Weights of a small GPT-style language model, trained from scratch on English Wikipedia: learned positions, tied embeddings.
MLP neurons of a small language model. Each row is named by its layer, matrix (up: input weights; down: output weights) and neuron, and shows model dimensions 0-191. Each number is 500 + 50 x the weight over its row's rms, rounded and kept within 0 to 999. Numbers have three digits each.
After each neuron's rows, "fires after" lists the tokens most often just before its 100 highest values on Wikipedia text that the model never trained on; "fires before" lists the tokens most often just after its 100 highest values on Wikipedia text that the model never trained on. A number after a token or word is its count.

L15.up322:422430471519506570494540502463467533511534571504518553475468522543446460519547526477570478546421470469480449543522544553524491514500462531523582561502460498535451493525575388535557495491444560571512502450446452527489586405431524547473545494448387552369376422485456556487550541543451566450511601497473505516493574504463502501399485444400495387560468511498448457498464492531451536506489495546562529510529565496525463445541459426489515615495538513441498535431431558548526507539552442455551552537468495479461547363487536579540452434527523435566560604477474403541539488408586480527
L15.down322:461611427488542407525607531492627460564468416483558487485443524517565421468464495438572501531483560495461483512535480511610492501453473564487513518447491503432514450519403606441467443612493524552473553567493472450511493502434476468519475541484537522481393500492527511479447417479623538461488518557552461539452442526492513461404528483460465532523508538491391613503505559542533491527501554421431437508410542543420540481531509579577472418563432533513515502558481561449511464508510456521585585512466431538505375476414522431521529531415504493514556472581527542524500455560520480530
fires after: "," 45, "19" 29, "." 10, "7" 4
fires before: "5" 16, "0" 16, "4" 12, "8" 10, "7" 10, "9" 9

L15.up727:462429466538507492537541485540578487510537600462405470442467551475553495498505478522512439444501506466504406574447495503491575411440533485470511520558581496539613501577484609496468563472511450417529449439467529441546472519457516491496415455525483472559588622549499495484478468441591425602558530569512475496485496610504508531459454495615524468436563590462480480500575514482504454494470492556541502515563431576461537531463444513481401495572507549510510471517528462461577519609456513451466549493475612462487501428494522464552406541454456488457449468515541410388419600463441499489
L15.down727:514492565523498568534513520517452510527482494676453462491464555457393494397558512525536536558459474495468533537518564407513448389501514511539479530502459488505430451480528518440494495452383551516503501499533475417591572501562445482433526599514443526458442459367606545536497527508572470528532453442566583408551518431478512461521408530548433485560484466537408526499523517474570515497596413507545499458525606540584521492503495539546552545497492441412515423552519513475533448497510411566505422482564483513529491439530484537478539395535490534508516510521408540460478488462577403513
fires after: " " 42, "r" 13, "c" 6
fires before: "9" 39, "or" 13, "8" 8, "00" 8, "ge" 5, "ing" 4

L7.up279:472489523618451561451494416576434429485553408390496542589534479478504546500476505520448553604514503559594551477479458470461535505479551477552600497487582475497485590542425524564472534494496529446499487488496589507521540508467457600483458430559493480503508432522549421559512477442461561472563494415439463445570511461492460495566508602529496411457415488430466505521637403584560516534455514583470466537509473498482506443539517431539509548542402475463477604514482559467458559556518464567529481445468502476557560439503476515550454581443485508467519462403591489436467528427491534454
L7.down279:552489456444403439551510488444500539475467520475601479465476511453510530518522539394543608348554541485453546514530486528618552428495489473560504544481429466458485511532495482499521482529528451450491575554532432469479581503628564511469540469513442496599429501494558580502410558539490426604550522597514459480527450514457536466543503459433498472568569423488465454513473530398427473473525484433526546557458495486537420488568528501461463471451490499509514608484539417503563551502646505525360495533460482533472452537544468517523494441556461443533507452491479538438395500571525532528
fires after: "20" 51, "19" 27, "duc" 4
fires before: "," 21, "." 13, ")" 7, ".\n\n" 6, ":" 6, " and" 5

L13.up105:427545516601476483401558470433467464529544584494356532543446485549505508487481480432421525495472460524535546441450431520486435474491471552473515618450558437418498561539432421508532491429500436456585419512532498535559563562463446488423481469511490461400544485474539490468500488563466528557429604427543492444599429489560497429515455556479529476496517499458547497430572538518575494574474461520495499482463528499489544467539588503442602539457551528447557582510513543532532548502584506515569496531517489541445463559537423441471472455471389516593511451455490473544393556558508584446
L13.down105:536517473443451463415452487500541502440410465521485565528598521355603580489530468499492502495524508534512517418519468532532567512441468443546427530468532475555436523544402483534482551578505511456497498535530451509503517551530569531522491411557517542496528464452479519507437521509483476494543465476493442563504440570479446415484526450500443418517587524534497504451527441565659504604450524534514525629534531499431544452488492497472393396491500440423488507547385480487441485553583573459491581612509509459531492487463524529516526503492554610446541524464469494562384519401561548513
fires after: "7" 26, " w" 13, "20" 8, "d" 7, "6" 6
fires before: " |" 18, "s" 14, "," 13, ":" 6

L6.up56:454467552492374586454446502404552503485428552505575593463506526508464479549472449425550517487566446484487481608547516484457460542421419537581486483502505404583471457525497539578391494532505505524576539518511449525462574378436479494527451564517495553438378510553496509471490552464514490466622564545579510521562625452542476468492519505528468497536483565566440429489458450563535402482586519501504544555505431560600529436588538448540478514534514476521445433542521529486475510470457444498542458538579466452378481533499503395508497499526436499405472493522554542489505486487498458507
L6.down56:501483516528480509493428546429579548586498499549469468536469478467496570402461467549537606494516370624558473465435419578434488471450519512438535504472594406527495546461517369557494511466420448479521501551573479536559506450441483489480553555526383474472495499394536470529435461476535434460508585537502473542501558507614522469427647497532525526453525467513521518542555543510468562504452438504559405525525489470600452454561457452528546402483541515485541475430450463517474473454440495507458461540552538464420495495466494446564430549538511418528575510584550451544557519513468509500
fires after: " |" 52, " " 30, " m" 8, " (" 4
fires before: " " 27, " |" 21, "s" 8, " |\n" 5, "." 4

L14.up320:518540583531558465490537472405423495571551505454510484430467496451590444499483422496458468528473492546460522591459497527512429531465505487418557554526456502561519448534510464531532583520436462560489526431523537551471556496404486552419502414483490535410496523565541490507487626485515486489544518417477510512494547467517485366437542623562568428468538483430432597489473470502488488545601448542612467459488482510530503485530425531460568558418474531511476603391486544586456417489428557557519495513489497527508513493409477477572453507524475412506388527427565437502428563508468487539
L14.down320:618426513394528505426483545484505514456433565521554517537396512629517501467455504531531412496520394489511576454380526507429567486427444557530517423549505460468509540468460501505508475490519587476547424525489489522493481535571555493520535537531500525482491469455506581587573508503480436478527388471501501496531560446575541386468571470492503512466553485546514429505517392515572527548522550533430455478495442523528484542564520452531442571395466521587557472469466506423581539556498480425462447572558486551494491469488416533541460442427443512486566548446428451510543495556529500643
fires after: "19" 42, "20" 16, "18" 9, "." 7, "c" 6, "ic" 4
fires before: "3" 33, "5" 12, "7" 8, "9" 8, "or" 6

L15.up6:541499432475431427456501472395542451547422510534485448529518503590418488561550496380575370516515441568484497526464468500488445477553521538521587532553413493429462520611580504481511496526456577501380520494552554493429607513521587518480457580504563523475445539412586432615548500409518514390485535491491533489452560480523539435480460589452490512546528535469480523519550481525521489570581518518482565544461568418607493549497504417527541507511482580470482500431479563364508487514480453521489577518480538475491504509492499389472503486543461495466541464490448414484489507513542438470
L15.down6:468543537477469527538376480492551501554483490553547541448546531538451432541457557483540473527659364545560497549508556531517522498415517483536577451423437553556557480425515490496462607471511532516436504523514627474437497563574513437437570378481486566460344415509462531502540548401522515445533552625471490510447514579523512465475507477475566486413413414519434504536488493483505465489566485435572446452537439609580466454493432496540509509500402495512565506548498499469483559459506520463511526491496539492487486469492507422498458495441524513458454537498536506420538558508499558525
fires after: "19" 45, ":" 11, "18" 9, "|" 6
fires before: "3" 15, "9" 14, "7" 13, "8" 12, "5" 8, "2" 8

L14.up673:408502512526592479476517468500520443511424389509463525498514511541556506394481480565536518498612419481421555485549513473469548484422467503423570517555567461495543478494531451557451510440448560470478501452525477527527452475433370463490455488569453563468482508535476532445439558496489429470374626556567436451580513555474439555548512501460409452511510454488546423476605497500456459467586580530517502490571496408532520437458525463551559411521511504534552536428512563422505368490507529476500522518605539439552460481493538440435506473403422485471531461495550523511519419515500504424
L14.down673:400511450552522549512494426518489514521484479471567517471420523515483562458503536491446571423533537581492450501375475463444548410448508540478438493428452496549528569544588557522445551448443513485612480509514428487520547534442497448462508426510555502564463479500430531569526565598479452520563503425484504534563530556531506462400448433519428546558456429470613563469430505505494536415523488603494435485510467424573583457464431521514548550587537496529414496550533484531472521547438535584483429504517485545498545439449436552504447509404528626533522523460507470605543481411481447512
fires after: " " 33, " (" 24, " the" 11, "–" 10, "al" 5
fires before: "orn" 12, "5" 11, "4" 10, "6" 10, "3" 6, "30" 4

L15.up287:496433490469478511478527440599497518535482472418540462505465483587529556487527532688417501415514495532398471484529525460460512455526524475481555514491529459504509470581467568434464569478528559530552411508469552516575497467456470444496447514605384471449467449514498424513440522511530554518523524475503513467398531511445530519483381549523472484492396516521498479429529545488570456486500472569522571524510403508550543494505527412514527513619594552494459629510507485513597539583501559432412530456589431499488471369517475533498499437477545488519417444454525592541550513465457508482
L15.down287:501563476536532581390491587501559491548495485504524460443556528509515459503459470522505503431512481520430481558385494594438537539468494471416524600516520397524519565543517485461491559505582544483458594531480468394637605561477439490527443568554493548454567509455519529477469507523594565428481514481494524562505494523541478528498554556443483554491387450502459540444521535509468453492480466480520506536434515475484535458495402435522342440581521530489452526403429525409499493446485550487508477489505459460457506483542483425508511609520601530387541488514534408573518532507480409433
fires after: " " 91, " (" 7
fires before: "8" 28, "9" 23, "7" 21, "6" 14, "5" 5, "80" 4

L7.up635:432462503496521584580485483400542456543570434558445427457571428481442375547542450528591478493454511566518525486555474486492465536406522527474452519400518411517464450521463535529509458593487530556370523549532490419497524478446465504441502565420454480541547557603516410498491400504484423555543503561504507694522527492427587531501507470527492490471576434526536426491476474473557460395484437461434488557525519511559486447539586494550462501555539538503544482500526555538427503503482512430401478530508504538496525517495553520485551420539434498501514560481484454570543476419435509467
L7.down635:539540567364473467484470561570441564521515481511487460419483487499556583461506574510464427448436490533541558454510494484520548515455499437483503525460566541511507480459473490398470516518567603449473513555572509441565580546486417521449495552524439438464525599599517590527509543504555433480527484524553487490537492522482474396533541428537547535528576518497458487528562606367452432584379555536504404547515494501507440528490441481507502467444522551435453552490428407537517497396574417550500491506486457497535432561474556465536416494544569508433523460458517603511439516515484519416
fires after: " " 44, " |" 8, " F" 6, ")" 5, " c" 5, "S" 4
fires before: "|" 29, "-" 15, " |" 7, "." 7, " " 4, "il" 4

L3.up109:457512397514533384595500568518542572350523558452467435498469520583525451476491510430548555490598475534510476553533514418514461559474543465562443573451467427436525422497544505505465498488520462515496468412529485531473504482499439483434454432514515439501441590513555460505537459414471573533477584575564541440479540474650514487492539410527482515434457575498493434518544530525526582454591547558496497509576536555568578535467507442445488512477559474587516550525557529462522474552590471541485500508484494447402499507491572480532464482574426410414543547522502467440497480481456545396
L3.down109:497503447562499431568426504601455561399537542482408479605561501570485558446493511486492432483542480456516546566518515479572507503483540502408456552413432562455528461402533481522513449526511529511509407423503360501566489413523519512563512515614585494514465581493464473507533569556495544530430572496460509412491516497578489454436517486584475470468505389603497464546541411519578543527489536557468556494551432516526573480524414553391532475514445441507537492540524466407513438478497468538544519496582527434509551536495493495489423529511472532440501553541423493439504495452485458376
fires after: " C" 16, " f" 13, " c" 12, " s" 9, " t" 7, " j" 6
fires before: "t" 23, "ce" 12, "n" 10, "s" 9, "th" 6, "c" 5

L14.up319:478563539433497504459495499475447568403426547557374460460419598519523489474547496443549477515464481435465557591487498532534471524585458523506514542397447653523412436450596542488506455535489476530484451540520481486598449386502518571499510447477472528380471533429537420569476534487392499511538522612549558505508553461575480513443478541493444443525630494470522469523411396471474529488470508506537588506539527592562510501543513451440512474438456485496507484480540529439523589522489491444452510535523507493509542481556555385519510458552483558435484549471587536491484487428538509449
L14.down319:484499458579518389483490397448545575455408456507430583436427516512562481473473469440498568549441499461510457404560488420517501530526539432541474535500527473627489458501447526477470482489520596488490477521578504495548550524507482481536452521533466578448501500469512447446562421585414555439561490558535532511569488477488467517546538501548581494522465533514548536560491583570526540507457483445484462505517455550445486490496440547429460567586512464467460575496353554432511581502564548396533431467606576538510456348495510507550444556497480435525508463570522447515475491394560538487
fires after: " C" 29, " c" 14, "E" 8, " in" 8, " In" 7, " t" 5
fires before: "c" 17, "t" 16, "ly" 13, "ational" 13, "ry" 5

L7.up759:472487545442421534548524486458495428575523483528507448465506535473483499437505422466566643408600464515462638604561482471480498579415488583543434473352439429467555462497484429571539430389484501453565520564481548493500556431423521412505470478509505565465465435527552435517502532488523414458482532510421616520502559522500493557489532493498533530398533567573515516436472513560591604482468477515564500445497575430551488426471558570521515465493499449436430447397579523536465512493510452491468460552545499461532481500477470490498575506491511447490486474450559490488535472560501517501
L7.down759:488593489509516538442472556472394542528445464527519517480494462546443541521441488563523600366455524488514468552493426524427490514490501497512418581474544515591479524586514425525498511432565491474484511459514499534463565433575499412516500462528463484460520459534459561519426486420458425538373541597448533518547464511490474428483525575450489488456500517533474499427615544518519611570465453597536529532582476428524449520480558562501589522531500507528446362452509433453463483557534413551517487569520444380539433430499519521591479527526601412540470511483542473528556492503509471557
fires after: "." 78, "/" 14
fires before: "." 25, ")" 24, "4" 4, " |" 4

L6.up640:469534479576438596558494509490423457476616597511486500600517612490404489501498500410472544537574412433514472443593490392440463622378534526490515548469545485568548511561476498491435463473459459443503513470501499486477546505498503536655521563431493421495504538459484484400442527512473481482582532497454551529530496481478483514435493545491516477535503623433419421536484502571503433474500492487525499516420514500490421386568416531493436496533497428580396569469495458449609542440502434500540501459506494590510496491509495456493500457493560483485455473486492526490445489480500605525
L6.down640:512477456519568514471508490557576551450489485455528464559564566492433513553483494511487555375542499529486482537461507581468502424458431560461495506469496537563559443485525480491556537478514467455550558481534580469477441463504510489540597530514553498534511528367425443516479497561467489492454458506533461509517544495562607409448414454465422377513457512455436512440510443592530414523555562555486511398495500531588520464544453502537542467468443421506375458464486536518649473563401594468554618465479470497518546534449431515531453606461454506437540460485523549544464536529474465585
fires after: "3" 17, "." 17, "7" 10, " |" 9, "6" 8, "9" 8
fires before: " |" 33, "°" 14, ")" 13, " |\n" 9, "9" 4, "." 4